MLP neurons of a small language model. Each row is named by its layer, matrix (gate and up: input weights) and neuron, and shows model dimensions 64-255. Each number is 500 + 50 x the weight over its row's rms, rounded and kept within 0 to 999. Numbers have three digits each. A neuron's up and down rows have the sign that makes its largest values positive.
Before each neuron's rows, "fires in" lists the words (lower case) most often at its 100 highest values on Wikipedia text that the model never trained on.

fires in: "to", "had", "have", "has"
L2.gate60:505484511542469459459469543451412538538462471428505464513544567592450437518479421426451501407467498539424421417457539470459448530456544411495519577493387617469525509546491468582502517480550462395551491502517538452556547506634467496522577451489461597579448529523445422329480517498542490472491588507424586503445492461512493471465451569499536550489569492501587549526471585447511478445423520572502488459534473426517470552463450527519564611551452582479460490534475432601461586479557499579471435452452488500468493495544511470472494482516451442438535484567491510523589455556559490452
L2.up60:572446444517443540501484503560447483533536420478487569427500501446513540468517451530436458605480470459543547478543468462447436464445573571565527466429478542542454491515494526518519425484516511478527625501445410508503435477504555411542600484519561485467531505512382526501472545501473470399436505549470471502483588486537496561454470514607460423503478530454540409498436549533461531512524449614492443530448379523607563424479553521504516524545531541467647574482550440570475478525516469412533518443522554440423521488429495373425454507560567455529478472548505493493517486505555476482

fires in: "he", "his", "commonwealth", "unc"
L5.gate169:498350558522478410446484470493493510492464472485437553522427512499500601516531380515565505670605477456517455501471492524572557510503434462561446533527497523553525516549523434520395439516555506485575548482436540469492509467480434434508484499491419441574553519578468439416486450427467565474473554508473543533534493477458472481551444507552517493398481494492512451400475562495527475479461492457548466503541430551503487455463483458427414480574504506580535547564531434552511621512452555443535507558491477426454509470503542540589448488552472516615490476582483525429516536512499325477
L5.up169:454514504588519529550495598493530570489446512530539430498486562506600500486499610502484552581564534562556533505490475522410492460619510461490533513540481463586472404521511449463483446484511480523424538530509492620581441441501543581478507484475457439423473489432556452403474473565459493555501492507557579481478451498476485483450524460498425441474486450495550476476571451390584494481501514484389573524504473497528462560554470452425484512511523467463554520492518507425527470577414554555491461461475501469528425484420531421580578574524488504469587573543531493461496479553422383564

fires in: "end", "may", "2020", "january", "20"
L4.gate120:473486525533452481507502470487506617578457432532586552384572528474634470421525474483392472521480538521538467385521517499448437432515529530453482477562475542465497516500551490452622455523454531531499452566551555561522499592569456527476467472551543406537563492476537513523518540534373486565428455619455484481525465513511520595504495476553553477423491487495493512512560513479493536521495520468470539450494525490404488358542540475459455470540436489470524631517519399543458486524520516476440515572487439482622494522628508442577478484466519488560454507536476551499484466527496498488
L4.up120:509445433531539514469501493488522450482449477463511507406459453506552611519526463482553454614515461525499593454478483461481596516444574470546523546425531545424504451466587551516444460534393479491575536518526470559416582538563431548570521511488631561519561482521491454581523597525502453538525488477487443514457471512431542479501425573504552509466484565548555440440421531453496519423471401476499494609506504453512430573440488526523475420571515424449575556540525484475454460454516530520430512528441461465454351541459551525434489490530488597536465518568420532510504421489450498582

fires in: "other", "of", "not", "some", "many", "notable"
L4.gate91:453530528606439565433464530456531529498596522418447388539526580524490441485462482451531488499593417509471504433507567516436548525475525565311532443517481571551478575537488452497529504396500507420519505526476467480609483521410504508465454526555476454536567543482515469563489415495504625568503471436480525525527431409535543448565552527454506543573552477466412555516448515540509458502473491541561511490437494463591456492427464457435461477481505542561497527505415469515562551590388498483499472473434455569525455454528493480502505506533544533455562503462537505499466486507485522415
L4.up91:319454535559562479484515582539441524514476448606474533626471487496575478414513525560515478429428478480542549562607559496405575466507500479519530499564483379486529511450476510477473489519440523509502519541525483503584518501455485485532478477519475486560542436380510491479538484569499480539483516436484555552521562475418489484411510455460517472436530490446506510488555482580433425461496532553459609472570541438466466550487525554514467525504468489499412481526585453543555561570399484533530481517475568441470540543500471466461545464477536629474572407402481421403520452511451520514

fires in: "place", "preceded", "succeeded", "spouse"
L2.gate217:474487519487467543499565549443506478503483424481415528538504473550371516488472458464488453481453542492451488579431543488446515433470405497512537531421528516476469518484435530505437612427570512566471460518518597570603536422607561513556492454458473494411543524497511532391504508575463472541478505486511475530518557450440443435604502465456577606456535405529545521617510483517463489539520515473557602467499577457432479565496528531487545492447383468510510463543503449490497548406519598518486556535521560520572387523459479453558550536418442446485537429570560500578404491481473594552
L2.up217:542406619552499597508537444500534450524467430432525506591474509520449459367460377525406514434526481607470503497499433530509525532555340501510424485477550508493472583503439437542515486516534532480545471537500496460511470486429451411507486584482486557508510525486548413443502605528442492494451455467535560450490458514441595541542437456527483561616468515447437538491514577527559555447554462563416530523384497396458444478488416493557601477458454431584515512476525571519535489463506457486457588464465516497522503479509526535522346507452500510465569513456428583486542563546508600508

fires in: "not", "just", "notable", "originally"
L4.gate393:499475480540446497500544469437534520540550481493543548549457500488500508411475511542512458535433509580464431543524624562577509503541444456512565525557454522532574529482485486450525510519441540469540546396453518587495509375424537623495495497560448573542640548485456526522450442474493481451487442557514528559525581542566505573482532468603586494526504545435489472490495490458480426476560454485516549484533504460434487430448525400555561527512512505466465470535560445587415525529575585394486398540574492550462408437571426534487580490454529565515532461534475491455473559454513515478
L4.up393:509535533465529512527417474428590502433474425455531502518528544500590552455557541452492445540460556540471434414472444466523550522468462471482504463471396554495549555588436539486483432565464529490525416501527506485532525519445517531435527557570547507540478470372432497539482496456483507533516529482592431572447518634502469458534445481459544455473503444459427498521597528568448488485573489480534512443476496458483572458535506487449424568548443547476381464568521515564513549488560479457502492366579609535442397493412444468404491543508486559477608541513502486476451462613548432573

fires in: "on", "main", "commonwealth", "south"
L4.gate16:525484459552510503519541467509530640445499532463509403439456504470457533397566543471504480480497500541488484488503567507537468441472437479544570560509516564532452504529489489513469474443529474506541569398530439417558477502490500523466486553493496563496497405516547453490447423467588574507487478488534485540509390465453537489472564529412419593434486484505468520505625498563474478496489532582485456571539517484533505450520469458362552513565465541518549581470460452433523516499498461511519487520509517432438450515478498492620529509440576464607449474524533493506520519517566520423
L4.up16:390458387526532495480494545518456483449433445472531488552545582472425500466494456448498497455444551481455499464578421467516502481558550537457497523530502454535469495547511517592574524500420493418509437554495472451421489483457519455512508527502465592488579537423447560409560464513540426549398445525459532584451561439493421488566553531457514489451492559476546623492455563494463449458553559469532509465489421494595466584510543472404376506436491565507469422476526566393470550526548538551497506515516516485498383442470511493576574507491491464503482521435510600475501568522512508511

fires in: "the", "in", "by", "on", "as", "with"
L2.gate341:515570549437508526503488472535576492533427451462476414467527475434553486564571428468511426428489462481498481536482489441523430465513492567388530530525497427595549545501497473479497553528451555514553526551546487463467486437550498552511493431515512448508415462550579514439480467500482476525439544526445545465474486489522487461462426493550500449515360483545547483514416504471531507556606587448542539550564467397486486599549580420461482422584558502434549471548421422445461481455473585566535441501489481432485553509438502508524538547551501497526498566558477495378445444470477572429
L2.up341:462516466536579508516477509414539515559475501420501444458556511509502419482410487448545517469546480493500540503484497448494524484503462548518456485562487598570567427601532465538469552562549530517491470632572437431390493473531456441521472538468558650393514486466515470598527473474525519558561476578543519550449471524441491516522453465501466565589505443526468495552422517517532472501496462539438549486472536482460553491624492478506476529453506486446514582476502491558589445432530548577473495527622483515572465544474384454540559516372474481507459611555510466462445441533502504523

fires in: "it", "there", "this", "therefore"
L5.gate531:508518459430527493434437523423448496539516453521513490491520461543499451467511590401483475642554565496547509599457510480425476476593510579486508503507548431528468470485524555536523534503512562382435457468434491474439473497482523604470490491572504523466524562553489435502506484445475504484455555535488453569518460493506473535533483439465585452538505544494489431610518557426515456476587476453525503507475511504408462525492589442446420498580529519500548510392416541459516518428498583401523494437468519514617605517438515393474355489483465501482514492412485561497525591457439571531
L5.up531:494451560495538559514553483534568505460558438569585480628544405486515516528537546539555543479443557539542545518471532522386502445491474493519441430560519454566529518465483517564532422450546496531420557495508501517550479494452565597545484434560423544539513503499378487521502501439528517566553561468467559572633410486416483493460503493400563572525499537495460436609495484499560506460502531570520427501525551513518449561332383570522506537484520555523499496473591493486503536439491503510583440458448529517540562410329390451509464566562467470427489488567449587469452570379511510501

fires in: "in", "the", "win", "professional", "on", "top"
L4.gate513:521497415406562461547562489438514498548454515463523570417513489439507530549458476490529486460515473504513473462451431536539408542507481524538463545427482521383497460423401567523483559549562429566463450515507472588531491582475452415523445456478536452454568534418452462424514515529456494440460485514508523507538527529489531515565486490515550488376534486445473479498533598399571590463505531505497400546550486537526496585541510454399463527461481395506478579503515499472460496543488551509375478509504467549647424567515580391533444479448432537570506481472410591520558469458455490577
L4.up513:529551492496545568434428464494521478481567500487429452480561505544485539548529514493474511456498476537398555508532472450467488495494604534479552502574481546571446531582625492514433510611496541490403450511456456340468433448458483459427523519524590433499474556480532468458569480512606534517431485526507533507470427486537497520557426526533466454545405428451511535505520426473520464611488488431437507544564455528461468454438518494448538509543495559454501450514522535574423450490478495508398531565453565468452516498497599538573599448559557404473530534588438418542459548531386423497

fires in: "for", "with", "of", "on", "over"
L4.gate74:499528551487486407482513480495539510509381509559547507571554454460482556533488546432508432472480415491435496552533489526502518427493483491473484482474572522538615438464475497395468447544550579512549440540437499480463437535516481473476578558511540540551478460400583413504457526474495528497523501608616503447506482571549487504518488498557476475461463449612529510500472505573545423469487505508417503547522392501455483525468404525479389522501550490469543426554421492501584455472504429544467566455416457522455554580533438534501590521501450512495540508463461515493496451582468559509
L4.up74:484536514560538462447514496477514459500481492538454551538430569507492400407515427506487552537483518395462468498428565491534525505513468429509391533444548434442445407624503486427476506601600444462555591463482612520475446411593498478541516416496538524440421468483445484494477462479452556506419495512503506486522474493427501600508536532504399557434477517491550480524556502551508563507558607538489541558511466538518435457613475550587549578455622524492500555402524389518508501496502485566429510541487505429495485462557463558376477384586555544535535392494459527579531480470484529472

fires in: "to", "if", "in"
L2.gate69:540424543493449585344432481517493480517468446537536452417460602529472497497488515481502401503480494427510474565501431531515414507462566536547442528491492506477524531473524513450475440551468513485435512505513478519553530489565479624493541440585433548484494566449494474508486498415437551457450492554492466521434534482403471512406382508449455545411605522518527533566536521412534488417517475503538515532452532445632509431554513490471509477568611550472509374518604484521469485454478517437509575525514508474449458428393573445606521486560459580609554473566484504474533418483444450554
L2.up69:489545412362470509415548581539524429595496500426443450466421488492495502530488437525428438544536530491480515544429483522554504510525509481474559401480525501529559515533459382549400539553332532456583446390563426497501427552475490504421429387577490520523509509443476603447429459517571555516593454566509521444511451486486530574484556502599409420514524535583445490438481522503421531474482575526475516485557500603438504545452507493501498488460541520465584490523529477420532494563502499516462437474540524474502455419533493561469512535451523548499521550511472597484497436473490474486